{"num_hidden_layers": 13, "hidden_size": 256, "num_attention_heads": 4, "num_key_value_heads": 4, "head_dim": 64, "intermediate_size": 1024, "vocab_size": 3298, "hidden_act": "tanh_gelu", "norm": "layernorm", "norm_place": "pre", "norm_eps": 1e-05, "positions": "learned", "qk_norm": false, "attn_scale": 0.125, "bias": "all", "tie_word_embeddings": true, "parallel_block": false, "init": "normal", "init_std_qkv": 0.0312, "init_std_o": 0.00615, "init_std_up": 0.0312, "init_std_down": 0.00615, "init_mimetic": 0.7, "optimizer": "muon_variant", "learning_rate": 0.00685, "beta1": 0.95, "weight_decay": 0.0, "lr_head": 0.00524, "max_grad_norm": 0.5, "warmup_steps": 200, "schedule": "wsd", "decay_fraction": 1.0, "decay_shape": "linear", "final_lr_fraction": 0.1, "batch_tokens": [8192, 16384, 32768, 65536], "max_seq_len": 256, "doc_mask": true, "train_tokens": 241000000, "max_steps": 7623, "dataset": "wikipedia_en"}
MLP neurons of a small language model. Each row is named by its layer, matrix (down: output weights) and neuron, and shows model dimensions 128-255. Each number is 128 + 32 x the weight over its row's rms, rounded and kept within 0 to 255. Numbers have three digits each.
A block is one neuron, or neurons of one layer that tend to fire together. Before each block is what it responds to, as a language model described it from the Wikipedia text at the highest values.

Description: Clause-ending commas
L9.down68:135155184138176146136151136130131124063076136143094155101154119094126123157110138116136137154132124127092184172112118076169097136173150098138130030144119067076086140137098175055144102117085156101192046167085099120112125172120151085174120155128116186092157126131141112124133148139080086130139132218137118117094096141143063068137179124105111120098126106113214156115103132153157091166142
L9.down129:135105144141164158141090100139137111161132112118087154120218112091178178129078138070059144134082117143110163125138101142109150119113175110110127102082078126151112160100091081158159118121078116139060158175130149140145097145155121149121081092163163132152106160110132141156152083196159116139137152163107129129137064173136075169118136162129183101106126132189117095139126165135114150096143
L9.down153:130129130123086105163138120134126098111110173122116116207154110091146140093165150175164127142095095152104135131096130157126127157099148095076182103133160166089077133154097130152163150102177137099195110105144166158100170164168149108092150144146160110104127110085144127145103132141103178126193101141109085136119161079046103114135193136058153136116086142144127175148148146135115102043170
L9.down178:112148164119175119122100121103112189107155154153139110138105123173153057095123090171096124119133143160130143160074133126151133187114120141142122113156117118110138137105100117128151140119120195091172100063119129130186185136033143099148162130145079155167091098148117139144144116137081119083112094122151111135115099145090104144189091153180105085169165124080111091122041045143179160104138
L9.down247:154120085147145147187141088129096120111165142189074122116137141129075121086115190085158197166097167099131145171145185119140090107100097072104185065110114161176083166154148112089206086079130121148115130125096158096116130084100167084148116112117175142116143162099137094170081114165145127126108122090087148052161133153151144138107112120090092131168194131149126100151162177127118181124140
L9.down317:112083128119146131071123054134105127071135156177188148163104125142131145157157040151115091113152165078177133076166079125180120132128119091132095000059153172124123078150138123151172162130125136143113137141082142139100133135110069098114080163128169132159125133064114144068161156140159183065165162172154114106124132152074102098098114049167094134100094095125106156143093134188099102138182
L9.down455:096189131103173099090167108107151161155105128186146073109094116138142139113067145166137126086113169101098096164105178176170135163124140085127110176158167119081164166167126137149156132149085164142193113145151153130135161124113145118172129171142156188101066151132070164135119187102108108117146112112145190102135079130118122101114150129128101096112119123112068081171114175137083149078073
L9.down553:092122122125112127035078123114119080140106177088095132130109140143172054088126115114134149158150095066119157062098119132096076171124127100035148112079081182128077131133086179121171125154147117126187150160107095078158121156107117150072139146149060112125137169099100165170112122152138126162129135211138117111110159125136153151081119101139086135137123173148139137162105146129151096118124
L9.down615:077132154174087096130038155141090117150137124119098130153135082154142146130126158155146122155137097172148094129161142135118141118086053083151095000131121133075124106108155102105152147163149125140089108122173097123121154044101145095195138151114162143116125151128106144116124118122115087157119097210156136088106156128187105158126079101168158048159157100137105157120101115163117120200177
L9.down645:166131147093136157104131138161099146045090149137139170097113106170255067101123115119132139152110104168129128125145097152078070113134138102076080156157124102153119124145158119150110138078129136128187131154089074150180097118123141143123103107117095074144073115110131132156135097177211165144121136106080141112086138115153127167073131130101193108142107115086064159099091085172170150069099
L9.down661:100121109165135152124079126143089091127092192169184091117155122124103153111126139127220088147163096142166165102128153118139106142151138118122127059128152053119150141152050213045117133146129128146127130148127103126135033193145106122106106178117089095080117164114134170144113127164121170118131060241093143118108181079157136099155116152099117128154080088153125151113121126107115172088091
L9.down770:055083093121149179158157183072129040150099101178150132126098140100081023078121141142108126103106174101120118109171158135116137062100134082165180082103183096143172101143137085076136167128179142143128092132074141097187137127219115162124141122164176162088177139122148131153097098133116090120109142091150123106158101115088106149109165140157124108135124156118063164169183181116091180140120
L9.down905:144155109153126119103121106138096103095097126162136124151183123098138158094156164103149137120157152099152192118152106183110172153088137072144121130065159129153105165124178102143092142109163183142128100120138035120154092131167059110189115133097096155148089135083101157117086112094111156192108113103171079105110093132079133121138071120099079125165169117080120096168094105137106133122124
L9.down923:152075134152115148149117151162100147145130195150116098143099124069102145093085088127130061122116103137135187140145173140159130171198137126118139143155123078111064119167104187160146146171178135118135136100166163172141189108128103060135144174103043111072093093139120191130126062151139082131188120081136101122140113102124135113149099125135086124118053136183135166134093135142135134070155
L9.down960:141099130111119074120149088174161157132161168151118161156112142140154113119105104115069126139149172085131093111132135128133167153128096094090147033109162111105116091162117148089100171130126062116088114113142133162106156119118138093115050125162165128152119107176125159098112150128132089076136166243138121092152139108135095106135147197134133120207151104090097076088107177111130152182112
L9.down1005:153123089126208092109150167153133106133051170202097151122134144160101115121142155101117079173128120116187176067168130134079163168185109122188079073110154170045154206132182136092088121092148160050144173141090119133131145098125103105123151106120125117093127105131113158103133107135086175096095198160161182138127130113135153148138128103108074126113152101141114154065110127147154159151118

Description: Role-noun lead-in
L6.down247:098182098159169052127187097127142115180110063123125155103138072083159194170108077155146144189204183140106184185144116106110084163165139136121163146181127137114096153176079116100114101129141110141119106111124146184132114110129121094144145173155105124109125143094148057140106136110117123157114118170137110099149089182076107184105127114112051156164117114070099160139120068145096174109103

Description: Verb/adverb word endings
L4.down134:182153143090130214097143130179135102140133108158116123149119089138111132150109137136129138092115169066151062130177110102133113097061158112137140106112118169147142150143114073125135177079076117163106121077163117144152080119107138170133120068094129156146063116127082141139144154109136102169169111086137120104182071131175104101162119084126108090188091148147175165131154142130073106144154
L4.down492:171123189132129150109147139168136098146067071072141095079148088145117111174183149143059114134114110152139201093160116039153102142132162152063071161167110057140075111095140113092108103149153103078099144134167106080116096133141153121082129101157103135114149112124115108102097109174081100127139136095138147128099185164120136160153127173097111069133144133065193104086135116134107117231122
L4.down660:158151204129072191157144124108150147192116169144100163106134083203127131185166090154121109125118140108134189160120150079084111124145089120114154083153159062064085125094131100088149147135143128089119130062170126153149129133115141138118165116115121130146174120070171178132118141124091125093123118156110058161155165176110121101154031123099180186157104137136148086108132099126182161151164
L4.down751:171190171173115152103141188126149124116154112131067108095134159115077138186112142097088095167116154090132089137155135147141115136131157136130114111151119156082169112157129088060129147082040109110176110196162140077178138124129082114127137097131157131095108081141142126110113128123153126108130134085161187107207106180140131121156188098078092103191125126106144140139162165182102100151100

Description: Name-joining conjunctions
L4.down375:138089129155149127103083097104098084088115146080141112097119132127159085078103162109075163137133187038105109100142119176210111127106155179116147119110186151151170140163178156070171148151127180146126179178124114186123154124118092121081102089142121135095045145132074120160125108123093115125146154160202180159125131096126057129141147099165112097179153139148178113167100115140144119134078
L4.down509:099124136118108164122167155137040157130135099139087078105075110173142114111059070157160172108114171134130150110136091070127157146152056149084143021176112113104181064108173160121112110148152160151094066113160124131103142151112158103121128122142147086133098080087134108135105130119088094131132165213140126238105182137136080120131129141119148099170137121090114114145140142127122120150157
L4.down607:055106102121172042113148130163122117095069106126170144099182190145123110137150123133109122143096124153106096103173144186116132142158165151119103163172188158112117106147152137079099144155093112123169114186077137093159124161123110097108154111177144097109130180088149066145142117084169084160131129118143157089172130130099123182161122174193085126094204114156156137097102106110146158140080
L4.down839:071098128131143089067088219133093143117090146127119068125120182122114071082101093099056150117135082168126131164157123132182123175131124151092105131120150132084164124138122120083129125161101137149142170150136133111110167167161147118077112078102134116081093108083080071142159154137148079103067103094103145081188200139136152134179128154159156094142215130191137166140163075090145148116121

Description: Verb after biography subject
L4.down128:087094120123126118164144103107129122120094167131114171138187133092155151141179156135181159171131126131194198111189140156127115159117109105154193099107130166076070178110097132081120082141115150168160179087084110138092163115086097116129059112141086162128134144129169126154122136166177116126156123136116073140137056135093156084110151144071133173162164133105098131146157162064108192142122
L4.down422:154156104156128088116145080083155106091170210101102134196188140125150123167138150113182180120139125072087130076134103134103145156098094105106120183189117118169112190161120141066102038203174124176147170141139192118165194147112102105086181183166126127112125165112189104096121118152199149152149111148126073127090137156084106090117132145107142150123153116105149084157157116080098157126113
L4.down821:140154207133133096125113100108147138118144160157112130088152120125110109110150147109165169184143160064062140150133185125087108150145140142088158218164082183145122186139079113127123090115111126185106147167096193122130100103114187119147142152144094153146122140161069100109126147113188061096138103169116043080083129122117091111057139081192166149134112116142129122098094130099103159137130
L4.down919:125154128091155127117140136130158182083104125164102151124180123085079112171083117084174122142137164106138141119101147109112147093116133152052090113095097161162127171114084186080153123164141135148194149077129158133174108191167161091130127135120125116075119079171151193150138103122180103104171181145115100117199054081203121096155162134132112095159178109115175128115108140131113087099106

Description: Verb-completing suffix before object
L9.down190:163104100109163145129165131086116146096116106144126116087113176084168127082108128117145087080125139150148132180101137078085162170158149127089097046137170148122091152159102124073127083137118190173119109105129139142145154133130139115081133128128179128118111105162139134158129158187151172111120121106101149122148138126103100168096091117170142158134174126112125202121130112110084106100161
L9.down400:114171113094123091097129125125178143098130075126191096166123191107134124162071146086156203151127156146140146138141068108153113094161174172071170096152108109118117145141066082075158118116149132170099088159132156118158123182124099113131115154112092091116125103122178145172133125161076162106162122099162124055131048073057147157128181096118173182132134098076163171165130125131146146080151
L9.down429:132153154093145191137057145140077100110141047169113079123149099095108116139108142116190106108193176195094088102199103158128131115148099156144103184151120164098170065100118115139093123146089066157125103127192088136125094101154136102151142132117123138111125118146150068100122164131114071131071125191123120082188077119166113088125174120097093118112120147163163112080169116143133104105168
L9.down466:143104114146172122118192098092097146131147152124176188164090094131136120141112145152110153093127189158159138134103163195158119142158072143069086077152097131134105183102144131060098142110143216140103177186149151139156142114135084104131110142137094072133135117149100124122081133153157099073137153095198115150091150167159126108098107127113145067101097146143138125123119113176072119127189
L9.down557:144122124119115162125081120164138163055129072120084108079217093100147142132119182095080133190168115089143190162105123131095148163135123123104060098167088119066166110101108084022180097138155172136168116162131162179110149137143128156101137121123084141099132109121161086131138080140143134104170123167185104104078097118095112126151119123119123133113114146091111111117082101143089179152160
L9.down565:152133126151132113108161190112181117138110126095111143100115114113087099172104118165139109131108064122159148073100102154099078092164147166101100161135196096065147138094236177100036148134093119123080123128135107148120134130126201161081164152155134114101108119088127101134142105179232109153118142143094133129128114124079146108189142097060087132138144142146116129099161132135096092097065
L9.down568:145142169138142132121180152131127162170112152137122140111109159125115097117101131112087102173083055154146097130235149062168134123155119160056150139177156122117061157121164139090114154175166074133111141135208133128113095103084128088107111135140114127084152111165098078098101141127047137076111122166138146109164116160124120178185117170109169124155104099110169088154142152134068089063095
L9.down601:153065169134095102116117139146166180164128097114100116096113095118128117176107119141121137146146157141085141182123141156118124106095081171098177035128143113123089148133123144072088145129131095150120081117160105142126155135124164174170120137155139142200131143099096076179124136175147158148099142214103154075166129129101172130149080092158152189076174115124143162111145117123123106139129
L9.down620:112078155137139154132076099172119138081104134127113141040154092176135117155140110162135095132144159160123161163091160119139124122148096135112132091138189144092148144200181164130172143129105168146065115090092135119157093147144168147161109054109141095137109183155146166108133113095129125050145075169147173075118159059088157148105094153127150190099107064144115070087162134121147124185134
L9.down680:099153139119117112153162150136076084122145070141136126097156192122123136189125115146118122155094131168089178061107069137142104107167081150141145143094151106107125102122104080073098141135060169110144058139138107151139138122095144062173065126054095159146145178112162128117142138135220081137093135178097085037061026152141080125123172121180111138132166100142106121127135149185082131081136
L9.down788:082128132105145094161145125138131117064055102127072099100158120114127108126088134159160121200127112130109165155152075087099107112164139139112117061109087143127108120133139164155150070123118144203132128154105071166136129178061086176171100143121154177160064098106184149120120156095157165128108102255137102118082108207064161110126163112093119086113174156162165133111144132071145123144092
L9.down814:123187158101097123135130145100075165151097078147148092127154148107125114089061136090097128162109164129078255160082083104087123098108157153142171122108109141158118118162098133107158125100125198119147127145144153150187103141143107087130088052177126154151106151127121108150081105158106133194068154193104133131047142172119135125146080147134120032153111120197162142127083122154145179131166
L9.down821:148135177098151194088092107161107135061117140178118158061128162104120101141092142176128104141075108156150110121137081129106164134119116086131132082119162101130142087170138121104141079112112115093140103123114039123126095109143092116132165077157123113147111107151148115078160192176171115110166096190107109133055104170116095109148148193126123093158135099132121140139165149105094102119105
L9.down937:151126128134121134079129139113068235097126155127144060173150130164110159106078104149143114170136116112082153159144095170163151115091128112150100072124153149144123130094089112119122115080150137097094111116139130176112141112105132125133089172087175140099192123123146045071164137091118146111158098245114099114089146126115122149106141181090177115113157066212187144088112106104197080141074
L9.down945:149163139089092106092113183192115158124115118099133119090174151090108155095080135007108132146125122125150134183146123167150136122122152156102080064135119169068197117135084086000083021086122062143111107195165138142116124160097140142147126096154100119087146114153094161086125108131140139122114142170125120098139083112095058108109102095105117146175140165181165147106191066127084155162179
L9.down950:120207100094161175114065148130144091066159125183057095161119129134114121103133157122111111092166098119121205118143075113169114053125153137127163174115111177103157098173198134128091123115195107118116129131100102196125090124115118168076102104189147092182164135145074111142179137114128080108087113122130156108137139173111112191116137134139177094117114081106157129098162090085093180161140

Description: Internal hyphens and commas
L4.down330:117115104207191106073112113145083218167105107107225073157059112105101104097118191144146164199140127143128135176119129077118046173119115161136158147126124139097098091133116095131143130130073140141117128078132117151133120167112187128127101104089099142068129140151168095130118143132105186105128141137082147091106147108206138122139155098177084086155173146153143148063085161137090159102135
L4.down389:121154146097119123144038101112138134155085124105134147085154153128108138069100147127137149148181145118117144186088181084135198118169115106118128115095133144135167095115109213075166147084117123136130131148039123128189111169143114157106160203145128112177148141151163088159081111137131042094156107141178094164148102103119139110151176109138138148122107107152083178143112131048161148148129
L4.down414:103099110070135153121122161162133177118089165138111080160186106139067090092125132157173085162132125097141186081126131135161129144151114123078113108116139116102155137121102118136096127182122147072159144127082132173111073176134138154119125168104129114114082136118111117176136154184119128102120104116180133157114151108122136119185149117123063129169120101133140173159168138111088165083107
L4.down436:109102138089139147141096119103155158105123195123127126150128076109093056138108098135182099114163078152127162099143122165110198166101103064142117158120123111132122067137105146187114155134179171130129159122116121075176098101084105113138101125127095130143112141158171218179178074172124078132174108157142101135137154067128131103178096144061078134147115092111055119100076132125107132075096

Description: Main verb stems
L6.down1022:112130173112103132185115132100153091085183098053083148154113113087081165183109137127121123176132165164124121083137096082158106160100127163081181128166072128113118165148073113103111151139105160137171110161161110153123086094094148116161100172142137150139049076079114115157088079087133059115114150141155114110100134194185143100126165158079092110213149119105124056170127138083103160118186

Description: Nationality then role predicate
L9.down32:140129080105131093178196140125135130153136145147117112120116126136112137194108095137089150163161120171042131157089084158095118149157097051114146103117137122121148181107189163103136177110088099128129099139186126111165116114101120113108159105154112158103144167157136186144163147158092135168102195167104106157135105113080049099156150148135102141115128106145170107134108121138135125162118
L9.down140:125135160146075156132110138132167119151148133174112102180110098140173129119152184204116126129153194057154103146151108151082139148181098130137122145164156151139160149061129117154105145137143086120100100147126124144121096072107094147111121194127150071107136122125131133127136120132126132113097139195164152070111127112101150096089118113115151118137166146135137103176108153148110133082086
L9.down176:082121174082074177133124109160130119120132125190173168110133144088132126138188127094166125156132183190101167079106112130051155149121120123082110143135129125134141140123107176100112113185140125165132104168078151103157103162095060147169115133186137091075156150131178119116132119146119116129121127149123131129109107059077164091100132148154136134179097089091161187166103108198117101096094
L9.down177:143159117196144109164120118160150101088083157124160125161076173191173108095113096111208129121162142074163104159111123158178119105088112165136100172137137134111091076100082131132094129121118135100179105060120127113073101126125141117137121156165144054089147116131110162088188167142183105142139208190053097116167133161128088077131127095070135075101089139067132108146154097109108121109188
L9.down231:174174092146163134169152096020137054104145160155141128116167126129090120123150113153180175171141132082195086130136071107145102155103127141149084090156149116118113153110129141075150151156114080121201101088061130141121144109085114078148140177084094156076130130181132122071146148170099150133133152085102191161084141130118164092186099102137107135166147063168146168106213133094094168103090
L9.down359:141161155138175144132139145081049127116128114097133048081114101129143139102076107186123111177159171124117126127154109092142165079109128149179135149155099086121114090084130143080111120140090165130075117114143123117202157117106140156114119169169123116049142161109153169032099142140114158124115136117125114092187118099110119094095122110212134115156152031141138096056120113125130139130149
L9.down376:134157088129113136162194123121144060115128120149183085167131133106064136132157170106188156223128146145144142132114177117113108106121116147123142201142129159133109108136148169099140136152077065113086156133169118137125145153118108157166131147085081199148176103170084158144118151128175099141121218093112144073104132129124109173147141127108125127138115118089192192088124128071149132106108
L9.down421:083095138198119096142155165062170081134102078142156112108141098130097065140198094144150110137038111153119082166131145143105122145112089092110124128152075152070173121091173077138123077077084106127130097080120146135121109140143114218156171102075117139089092136098135141143119118167111125194101109098117135122102079124130115075164169099138114153071118152127106114075184090174125143153166
L9.down558:157113096148133121138137139147153106151132113120133151127102097157126092109171109165194081137120200128087097125145119170156134073112119103140085134130128163119142158153136138097126104139192174139183118128159159105160131140038121133169150147128186125126082157081149123135138052125099143071097086094083176160099133138088125065079175107098095109105101140129208142120155082120122163136074
L9.down597:150154093154173119114063138073181110130121118127146099124130190123134095085112096107120131129171135155146172091100118180136110130164086049143098111145151117140083121106176130060126108150088136114130148120126091077088117125132126079146155142083102110183130067106176103077069144097187104116088144072136139130134136075092147114129167134095095146158109125140101089154108056158155150177134
L9.down647:179132148154097153149195121207148109134128113127085128205112135110134112166153179116181062146148136101143093128092136078136106123153130107107157110117121087101129154082141121140169108125170148099101139111122164199087090096115103184120192106123125108160138105107140130168106124120098158133121119161158137093079107179149127149151145143127126138118115124112178160176115154083126145118175
L9.down662:083111122096104117135168155137114086073151192182109131122115124143157109159084105194144141097088157091134101072165098114122153103136128097121146054117134139055075176088100102142136143143105120132169081163136116089104146109127121159095137143138131135124095143087111158150129168118118156128149123181122087205119133167114116143034119146107158162153123096097130138120144157138150110146141
L9.down673:117104124146035213084089116145153131140147091183091143117083131056117132075113088105127131139175191106147109166152067104180132110150120120176156062058115125107113139107152113159096097159107145101101096134085129143130142114114131214104143186168102102091159126097131151147108150144159175157088204161149186160111103128081131132145085116106122118154130080115116137101171166169150116200154
L9.down703:105152096150164094117126103103165175127152095148168106040086124176198114150166087127133120133151146120153136099049132150135130094053172114137224127141101133146127139152133134167162160185129155135094121099132118111076069129138140132143121098133147122145159044152126095100128160183145138145164152095116128137137145127118131140149159162113135153146107087111123141061194149130145181147106
L9.down726:160128162094076107112150161124128082185107170149097168101137087104109149075160156047161140125093115151143111161115178104156096153073056102125136091167065137162160151157142174134023175118136110099141087177121085122111121074162121163162088100190204173133110120143098120150151170126085107155120155060078152112138126115095166086155156124180092124135136092158120091094152140146144126108140
L9.down983:151146150166110066116152167150144045150088130162145129110155158064142083126164089148061084109154139147096116157139155139033124150151128146135108150178171098140104095142153129124090100124109148090115121164162123150100132128178122147108167129129129154145105117119069100127141175054135075139175116084138106195118120117152184138113080169084108112141111099100133178151104096140096118158147

Description: Punctuation and word-piece separators
L6.down991:120099171122094104111099135173088144126110154157140121129162141118105125087094151145144101164143103119149214131128138113140125115170096161079157089095158050171150156170079215060132142132086177089141138168145105097129051109131133122093100172109124140087117143115121142112126143177102135144106087173091164146111180101139109081130081144127089116109103060173127111130102169053098095109054